Weights of a small transformer language model.
Size: 12 layers, width 192, 2 heads of 96, vocabulary 2048, 5.71M parameters.
Architecture: LayerNorm before and after each block, rotary positions, no biases in attention or MLP, tied embeddings, normalized queries and keys, capped logits.
MLP neurons of a small language model. Each row is named by its layer, matrix (gate and up: input weights; down: output weights) and neuron, and shows model dimensions 16-111. Each number is 50 + 15 x the weight over its row's rms, rounded and kept within 0 to 99. A neuron's up and down rows have the sign that makes its largest values positive.
After each neuron's rows, "fires after" lists the tokens most often just before its 100 highest values on Wikipedia text that the model never trained on.

L4.gate341:39 79 55 31 50 69 42 55 25 61 50 37 45 53 27 59 52 07 65 64 71 29 48 55 57 43 55 58 22 53 47 31 56 42 25 62 48 57 55 45 62 53 89 81 62 47 61 66 46 66 49 90 51 60 80 17 30 66 48 49 52 58 84 17 46 52 50 72 42 54 29 61 66 64 48 45 33 41 49 41 57 49 45 50 52 66 46 53 30 54 43 66 44 66 61 54
L4.up341:48 62 49 45 72 38 47 48 33 64 47 44 64 57 52 83 59 21 57 43 24 44 32 45 69 39 39 37 42 54 35 44 48 01 44 38 53 49 76 68 34 44 64 82 62 58 51 35 75 35 82 42 33 59 72 35 39 63 43 62 52 51 43 54 50 82 38 64 67 41 68 70 61 54 39 41 49 41 29 65 35 59 51 29 58 34 70 31 60 28 69 72 20 57 85 65
L4.down341:63 55 47 17 35 48 47 46 73 57 37 63 67 39 45 36 31 51 73 54 88 57 59 66 42 65 46 34 56 49 64 67 61 99 46 53 51 64 35 38 89 45 46 24 49 41 60 71 43 55 22 37 70 58 51 23 50 53 58 19 40 53 59 63 25 16 71 40 57 34 42 41 33 53 88 54 20 52 58 26 46 62 59 43 40 42 40 55 45 71 41 27 63 40 19 28
fires after: "t", "ci", " To", " f", "g"

L8.gate60:40 57 49 63 70 52 63 48 48 99 36 45 44 47 55 33 52 72 63 38 46 27 54 39 39 56 40 71 47 52 38 51 47 45 40 59 58 52 65 72 64 71 22 56 45 68 58 86 61 52 29 29 48 48 41 70 39 48 36 65 54 46 67 48 71 36 48 55 89 55 64 55 57 54 59 49 39 29 19 32 32 48 15 38 56 19 43 58 63 22 36 57 56 59 57 51
L8.up60:73 30 66 54 27 51 33 31 68 61 37 43 78 41 66 35 50 47 42 39 72 60 57 53 28 57 66 61 55 40 44 78 51 41 58 48 43 61 44 33 56 20 36 59 54 44 49 65 31 56 27 60 41 08 44 78 19 45 52 56 48 46 43 61 64 57 82 75 39 70 55 67 37 45 24 24 73 49 73 43 47 63 52 28 32 24 65 51 64 34 61 61 61 51 53 78
L8.down60:59 63 41 60 50 66 77 76 34 54 71 38 36 50 18 52 42 54 50 71 59 54 65 41 59 35 36 39 69 46 61 46 42 64 54 17 26 30 51 37 73 36 90 40 55 74 55 70 58 52 47 68 40 67 22 24 78 59 54 57 34 59 46 39 25 33 26 40 49 47 46 52 44 57 34 67 28 73 33 36 67 72 29 52 43 59 55 35 33 49 40 47 15 70 56 68
fires after: ",", " in", " U", "U", " ("

L6.gate259:21 23 16 56 54 58 55 27 40 61 54 35 50 43 53 42 51 50 56 53 73 49 68 29 51 28 45 74 41 52 21 44 46 74 64 64 44 61 42 66 46 53 53 48 25 36 59 51 60 57 53 66 36 84 86 45 45 46 45 51 61 59 58 35 37 47 30 30 63 38 47 64 73 51 44 76 49 80 50 41 50 43 30 51 29 58 37 64 41 49 30 56 35 50 45 43
L6.up259:62 40 43 66 41 50 41 61 81 43 42 03 29 57 33 52 49 48 08 30 25 33 66 53 26 62 53 77 75 61 25 26 60 81 48 60 88 57 29 33 47 37 29 34 65 56 62 86 59 54 38 40 50 58 64 64 61 46 46 48 68 51 78 50 74 84 30 51 42 72 60 47 57 34 45 44 52 52 51 37 34 49 52 48 61 53 34 17 33 63 60 40 79 36 71 48
L6.down259:39 49 59 44 53 46 58 51 60 63 69 84 59 57 65 57 66 26 55 57 67 62 49 58 79 41 65 51 30 34 46 40 43 19 43 50 46 44 87 73 28 54 74 62 46 36 27 44 48 56 65 49 59 36 53 57 51 63 70 47 27 46 36 56 43 17 50 44 49 00 39 46 52 60 66 44 62 35 32 51 59 40 63 55 20 40 44 74 54 54 22 66 37 78 43 55
fires after: " |", " was", ","

L8.gate357:48 36 65 58 36 44 34 71 34 74 37 38 62 38 59 30 59 74 23 36 50 44 57 72 25 49 55 55 39 57 47 29 59 36 42 63 55 50 39 44 56 48 22 23 32 59 53 75 47 44 16 93 26 26 47 32 48 59 36 76 74 83 63 76 32 33 19 60 77 78 49 46 74 64 34 57 62 36 43 64 42 33 33 65 36 26 20 77 51 31 46 64 34 67 52 49
L8.up357:61 69 48 53 38 54 39 73 60 66 63 28 36 46 57 60 57 71 57 29 28 37 33 46 55 47 67 48 40 54 55 60 42 60 30 43 36 55 48 44 58 38 55 53 77 00 61 65 52 69 74 53 67 39 31 56 52 38 13 69 49 49 52 42 64 49 58 71 66 68 35 60 58 64 15 28 50 46 43 41 71 50 55 49 54 84 51 50 39 39 53 57 55 25 58 42
L8.down357:47 25 48 36 46 67 52 36 37 71 50 38 58 36 71 52 37 42 28 30 46 41 24 88 53 19 54 70 43 57 45 54 61 28 33 43 40 31 55 47 37 27 60 43 27 14 29 44 60 34 17 52 49 55 55 58 55 66 54 49 27 74 45 36 54 40 40 85 66 47 37 51 30 45 70 48 46 41 33 45 68 39 29 50 63 43 57 78 49 56 59 52 47 67 45 65
fires after: ",", " in", "In", " In", " February"

L6.gate301:37 48 78 68 63 59 36 62 43 58 35 53 35 52 55 61 66 73 38 46 38 40 38 78 35 53 32 48 58 47 34 44 53 40 58 66 34 40 74 36 88 24 49 47 47 61 26 22 38 27 61 48 42 34 32 55 30 64 50 21 49 16 65 64 54 43 53 59 52 35 45 47 57 53 53 36 38 34 71 72 48 55 77 58 51 46 52 23 25 52 57 69 74 80 52 39
L6.up301:48 27 51 26 59 53 59 73 36 52 60 67 62 47 42 38 46 40 53 70 43 41 26 46 44 56 55 39 52 81 47 19 51 08 63 57 72 35 37 61 56 37 68 60 45 55 50 54 62 41 61 39 42 35 58 25 70 67 53 40 73 47 61 33 53 65 47 39 51 35 56 62 65 67 36 85 82 37 62 53 45 49 39 62 56 33 57 41 49 74 51 42 38 80 54 68
L6.down301:33 38 48 56 41 63 52 50 30 39 58 66 50 45 38 59 76 45 47 34 49 75 63 40 35 38 40 84 52 34 64 59 72 75 60 82 59 88 51 49 40 41 32 48 59 37 51 40 44 69 26 35 78 77 35 36 40 42 36 60 81 53 50 52 19 42 30 69 46 62 25 36 60 35 56 43 26 85 68 74 39 41 52 43 64 71 53 58 63 58 53 76 51 33 61 43
fires after: " ", "R", " d", " I", "N", "s"

L8.gate262:33 69 61 46 45 48 71 89 68 36 74 34 16 65 57 64 60 42 75 49 37 17 64 56 19 57 14 62 78 35 61 30 28 49 43 37 60 38 75 63 49 38 54 51 75 54 41 37 37 42 43 52 54 62 48 64 36 49 55 53 69 56 70 85 53 43 59 54 48 65 69 50 59 53 56 65 68 45 51 37 36 87 20 34 46 46 29 69 53 55 56 47 41 66 49 64
L8.up262:54 49 42 32 51 38 42 71 53 41 34 47 58 46 68 53 52 54 59 55 65 24 64 69 18 72 31 65 06 92 68 40 54 50 32 59 57 66 32 62 21 61 48 47 39 51 34 28 55 34 55 48 84 59 46 71 54 54 57 52 69 78 33 54 54 60 63 43 53 53 65 39 58 34 54 39 72 68 66 43 48 45 60 61 43 42 45 46 45 55 38 47 37 65 61 52
L8.down262:74 49 48 55 28 62 55 51 59 42 52 20 68 45 49 56 43 40 24 31 66 72 26 54 54 73 57 49 49 52 39 40 64 41 51 76 26 31 43 33 74 16 46 48 39 46 57 71 43 59 57 62 62 75 50 58 37 79 42 27 52 37 39 51 36 63 51 39 36 64 40 68 16 50 43 35 45 43 54 62 76 41 62 60 57 50 47 47 65 42 32 58 58 28 73 71
fires after: "\n", " a", "|", " A"

L5.gate209:53 68 49 64 76 29 72 50 69 76 58 60 36 46 25 58 36 18 63 51 42 35 41 39 31 58 30 85 38 86 67 46 46 60 45 39 71 64 56 55 60 65 64 48 70 46 46 54 47 52 49 35 55 55 31 45 60 20 81 63 29 42 56 45 21 66 48 52 51 71 79 60 17 58 48 77 64 56 58 64 44 41 41 74 23 63 48 24 53 46 39 60 60 47 33 42
L5.up209:47 48 47 79 47 39 53 67 79 68 50 59 53 51 44 77 43 59 41 72 40 54 34 35 20 55 25 59 25 52 56 30 81 49 80 59 61 44 72 39 59 35 48 40 44 11 45 65 39 36 45 27 61 45 48 60 49 56 70 53 27 60 69 59 45 60 34 50 58 51 69 62 38 90 23 49 37 54 36 62 44 61 79 42 42 31 51 76 40 19 25 30 65 44 29 39
L5.down209:45 72 23 16 57 23 72 45 33 50 33 90 45 61 65 40 60 34 77 57 47 54 63 60 55 64 43 56 63 70 50 54 47 50 19 53 49 42 38 55 40 48 87 56 30 78 29 48 54 63 40 67 63 49 64 28 38 55 35 39 57 35 43 54 42 48 71 48 59 59 72 38 40 26 60 40 77 58 29 78 47 37 28 66 88 55 40 28 67 84 52 64 49 51 41 63
fires after: " c", " K", " C", " M", " Ca"

L6.gate215:49 54 61 34 39 65 58 60 55 53 25 66 69 49 48 69 53 45 48 44 56 36 39 53 49 24 59 58 21 68 41 40 39 22 64 53 62 43 40 55 43 40 63 43 05 56 42 50 47 50 71 90 57 41 55 61 32 43 54 51 20 67 80 63 57 31 12 68 25 41 70 56 52 50 85 54 39 39 33 44 67 41 80 47 14 28 55 43 60 50 38 38 48 52 28 94
L6.up215:61 36 45 49 12 67 59 59 70 62 44 71 70 31 30 63 48 19 38 52 47 69 41 30 51 34 26 59 63 48 58 46 73 18 64 33 46 43 52 44 67 59 24 58 30 58 51 42 17 28 31 20 54 35 67 29 67 18 61 48 45 64 71 35 46 63 45 81 70 45 44 48 19 57 39 47 65 43 49 81 50 39 37 44 42 41 86 46 56 15 42 55 42 27 57 55
L6.down215:24 72 62 70 64 33 39 51 40 47 54 44 02 59 64 27 39 46 43 57 48 30 52 40 44 49 80 57 56 51 56 62 75 51 49 41 50 59 36 45 51 50 77 77 41 52 23 52 30 54 43 34 67 51 37 32 38 57 35 33 38 31 44 64 53 57 34 65 42 35 44 38 75 54 50 47 22 52 75 59 41 17 34 44 56 38 19 69 50 36 74 57 58 37 38 40
fires after: " con", " In", " sub", "p", " Ca", " c"

L5.gate239:57 33 47 58 60 48 30 35 37 49 58 76 58 44 82 72 32 55 45 36 40 72 50 35 89 68 50 56 43 50 49 29 58 51 61 55 32 54 27 58 74 57 53 34 48 47 47 46 26 69 68 34 35 51 60 70 31 53 37 47 78 67 77 27 17 57 39 64 66 42 54 46 67 77 45 46 44 50 23 60 62 47 51 49 44 62 24 30 55 17 24 47 67 84 58 45
L5.up239:54 52 36 52 59 54 28 56 72 29 58 44 68 37 29 57 50 70 12 46 39 38 44 45 37 30 53 48 50 40 41 31 51 52 55 57 35 49 06 60 45 55 69 48 48 41 33 50 58 31 88 54 78 24 63 28 32 41 67 49 33 54 36 66 60 56 20 66 37 61 73 42 41 58 58 30 54 60 66 19 50 84 41 46 70 11 41 35 66 35 47 58 23 31 60 42
L5.down239:41 39 49 42 74 39 37 42 57 80 40 57 36 39 97 63 53 34 57 66 59 75 40 44 38 58 49 50 68 47 58 63 34 63 69 70 47 26 59 45 42 57 34 50 44 25 76 50 52 57 73 60 24 50 37 52 55 35 36 47 40 54 61 38 51 15 50 43 50 42 54 42 39 24 33 60 54 37 32 53 38 34 79 72 26 77 26 42 39 42 57 44 69 64 34 36
fires after: " S", "S", ",", " P", " |", " a"

L8.gate491:68 71 57 39 78 44 43 43 66 60 42 71 33 49 36 58 19 16 48 65 51 57 57 19 29 75 46 36 48 45 27 40 31 58 69 39 54 38 34 56 51 40 45 56 77 45 38 47 55 37 44 49 47 22 39 54 31 32 52 52 57 57 60 59 49 55 74 55 32 55 84 53 48 74 43 58 68 55 59 31 42 68 29 30 44 77 63 64 38 19 60 34 51 62 28 34
L8.up491:31 57 74 20 54 46 34 65 32 41 58 49 36 56 68 54 32 58 36 49 54 51 82 65 55 70 33 40 21 39 60 54 27 61 49 36 61 44 56 47 40 56 43 72 42 41 73 48 41 49 63 42 37 69 46 59 41 43 10 25 88 77 52 59 57 74 40 44 53 31 82 25 30 41 10 51 30 70 80 42 26 68 24 63 52 36 47 36 36 56 48 63 46 31 73 54
L8.down491:46 53 00 67 57 43 69 56 49 44 34 66 47 61 38 61 91 31 49 35 51 75 52 54 58 35 65 61 72 27 48 65 59 47 48 25 21 40 42 57 50 59 44 41 35 19 67 70 35 46 32 53 75 48 55 49 61 48 58 51 49 39 49 40 54 33 58 63 47 59 47 38 40 46 49 36 23 44 35 39 62 43 64 69 27 83 49 45 46 58 62 50 50 80 56 28
fires after: " a", " A", " |", " At", " C", " Total"